Weights of a small transformer language model: 17 layers, LayerNorm before each block.
MLP neurons of a small language model. Each row is named by its layer, matrix (up: input weights; down: output weights) and neuron, and shows model dimensions 64-191. Each number is 128 + 32 x the weight over its row's rms, rounded and kept within 0 to 255. Numbers have three digits each.
After each neuron's rows, "fires before" lists the tokens most often just after its 100 highest values on Wikipedia text that the model never trained on.

L5.up625:131091073145125150193093162085120132146133103177139199151127137155106099116150152170070142126131111060154162127145145100131133111122136108144112105089083148130185133166167093112120118157217107114174141148069086147150155135135147134059101093103159140188096101131110130137137167082184121161160158084136127161142180090048125141118061113095122092102162173130119183158135073104152168129102
L5.down625:103114095147096129181061110064081157158122132092144146101094116112135096070170109191144145088120108097232111088111112117121094135125122086098089118136135153119200044128133108155108137176185134078168153104194120122154126120123103130120088130113210108119142103136124113182108139101136092130160153094122117142147166117096096141112120166108132132138138185112104147173138047090184158172180
fires before: "2", "4", "ale", "5", "1", "3"

L7.up160:078137064081178120107127093105157170092120130132112163117114130146008094085153148092141129186156090175176122104107156151113063136148077096132083183118118147155156123134125174153152081106117169155142134051087098145129176155096182150120121148135112200114101143135119096138158137187123098114058126126143151169087189098068094198116144124114118103126158123105192139144101125114133157104122
L7.down160:139147082127129091146106149120187123172135096183141148128102158118152166033074191088142165112106069129145163188122166093134180129131156155158145165103177139131129144134127096128122098119102154111120080127139146124081091160162114045115077183129117121075101113075105138139084132090110159162103160090197125117131134123127166124126164131119154087165110154100126087101147094131103130152060
fires before: "id", "===", " |", "==", "ue", "-"

L8.up790:090035134130107154113101135084118179106115144129127159103089098129139099115138128128153100134084097133136093144140145168105158204176134143151108194150151188186122090064108128133150143144133120144157102094085138122111168143129063172079106070090135097111182069070138106141095083169096128162149117112148108190124130104098153109125095166077172155152182116100052164144146090091150145147204
L8.down790:144185149120112120155147162167175153140144119112095168127116111110178148099097117093149113120099083152102157155127070162178108108150131119114088105116101067063107150100214218156142160146134192158132106138064159102082126130114159138121158125158143164114223089098063184150102111104121075134097112195109165153094078119132146143135075131137081177066096162128068175116167149140166086140141
fires before: "ated", "a", "ation", "ing", "on", "r"

L6.up71:118161133124049126155118130122125101106086158164058170175127135164088084127139122133065066147133152170119157138139108134064115161109121097129166151135158188157135135077111148150136138141113143090133165129111133157115149177086129159112127150186106153139157144103102058124118084141113121145156141082087141109163133155092102136173158100064177109106090135060139085148196130145117155101193
L6.down71:162071113149115153082093168200145104116148162129069173104100144132131072161172170095111078185108158155178097142125116102151138119124120139151137126108138146119093120129098133124094098116121090117078154062100145122148156085166129112115129102141127153103120151090118087186122112123137097104144113056091169153137186119113155126156163128081153162131146151130145129166174134133157135068129
fires before: "\n", " The", "r", " He"

L11.up515:118093121148177117142122150056164081109133141113130211120105143143120093051125076150114157083187068156099108120191127111165104134112095139096104142104142177156103102141139141126181174194194115151158143111113054155126188146175139139115103119118121146135069090083059171115114189132137136119167074118104142183066197119113137147136130129074184091101160164142149071128145093126162145082132
L11.down515:079096090112114099108142117123099081157089151156172103110140071126157128079124132115144108116101173131190120088076113095210157119069137102134121128158156131136154106133139160117055140079160142110193077107140109077135130150082127143108207116136153140131138143164180150113169077166132142107112170185084125131157153128118162103096083145146138116119146102157163175162085139085104127055206
fires before: ".", "4", "ated", "le", "3", "9"

L11.up597:048103096098183154123110126085117172125107081128162136105069127159100120143165112122126083108102120088126103185141084168152079159128156120146103161114131121178092125095110059151128204121165175096142132172139101096112141159106090114145107089166143149140145099090188149147073101149170119123114106058130110115080189156095112146143126166125096118081172088130120159204096143145127127141144
L11.down597:084124136158083143064123170129098121155199141150131158179138142161076074140162105121115085135089138130127091207104091191145169170124133111131087098140122101160075131116146152104118139100194138142127179138174139143111075100038125128121156085138143177186136100136128136120079167094156153140095111128118064149087156131149120127080082136151065199110139164086126061167087123113145078168173
fires before: "ation", "ated", "ating", "ations", "y"

L8.up575:131086090109111090148063128073120116100143122141138161120069099148148075124145098175163116076110097155178099075169131167108111133186119043147117164083087178135083114130137124143097112221128166147157181146048115080147148101146141139171143124099136096179163101099123148127129116104087102088214123103101129124132173150111110127091116128080123097128124134095125145168147105105130161103083
L8.down575:163104132116163094083160159085105149112139133158193124133116142138135120091119151122140125140157166146132128173173138185109173118095107161123130151110139144155171122138107137139129128130165123122161110127118141096129160153106130113137113163175152184133114121124083144113117125114129067184079097150127173172143149181123086058143094123141125143164149123116077124086084115106134088088118
fires before: ".", "r", "7", "}", "4", "3"

L7.up167:095158134105120100104098118099177170089115111139142122137130047196079096126183123096146085125144131156155086078142129181112126160151105056110069152148138237128108109095132157094092092112134157145188127105097142156194150127108131114070098110141143093110115105121137097103146092161168135148101164108133094127085179133134153109132164130079092124179123148046155152159113079145136127121172
L7.down167:164149111180088085094137108121139108130140152163142095139102176140145142105141207082181093149144112134109114124140155121132125118090124118091163085082170178125164139148169151207127104135061108132094090108161114156111070157112123098096086167092123103086083094085114078163094142118155118120079123118167150103083084127124137093129138110146142155099143200150094144117164152140130182160128
fires before: "===", "==", "=", "|", "ov"

L5.up246:125135095116128192179064134119109108109089074141113152134143149104137142157110115194057081112133162155124109125132097026104120172169120117160090134095167135132097129081106132130126173182149111089132155107155144136164169113102106115130095129192110137095160123120125109152123137121163105153114139084116134080132159146024114166191097135094170081122099130129122121168157119157140121111100
L5.down246:169092107140141155138121169184111099119152137151066118122131153140104074165193098137079091171144149194137092106118098099087149177134136108133178103074162149144118141096137117138103141172097149123098154070138133122130105091107127117108108121142065119077176169096091109164114090100181116124165135078116154185161119088111112174183155137060134157078133127155125181141132161151176106146137
fires before: "\n", " In", " He", " The"

L5.up276:121127116154083119133113125116088143120103071164118159157131111098175145117089116142081054160122154132089117064076109153131127148123119103143148136111146209137117139104134134125144107179118163093121156090135074159150161072076145141140078145144120137114161139076150097123122115089159118173110116080118125148186151124042120142166100122083177138062103196116137160137138092079167155137142
L5.down276:180107127074163100127080164219126155110148147135106153123119155149109123095140146081101141170106153131120148094130128105133143115122111176117145129092133153117148108100163154139130169153106112118025177113115088069123150144123114120132142104115096129101134160099078114168159078147174059110135109101156230113116148097084178127142179098112123200126152113151126144177143139133156173108113
fires before: "\n", "rib", " He", " The", " In", " H"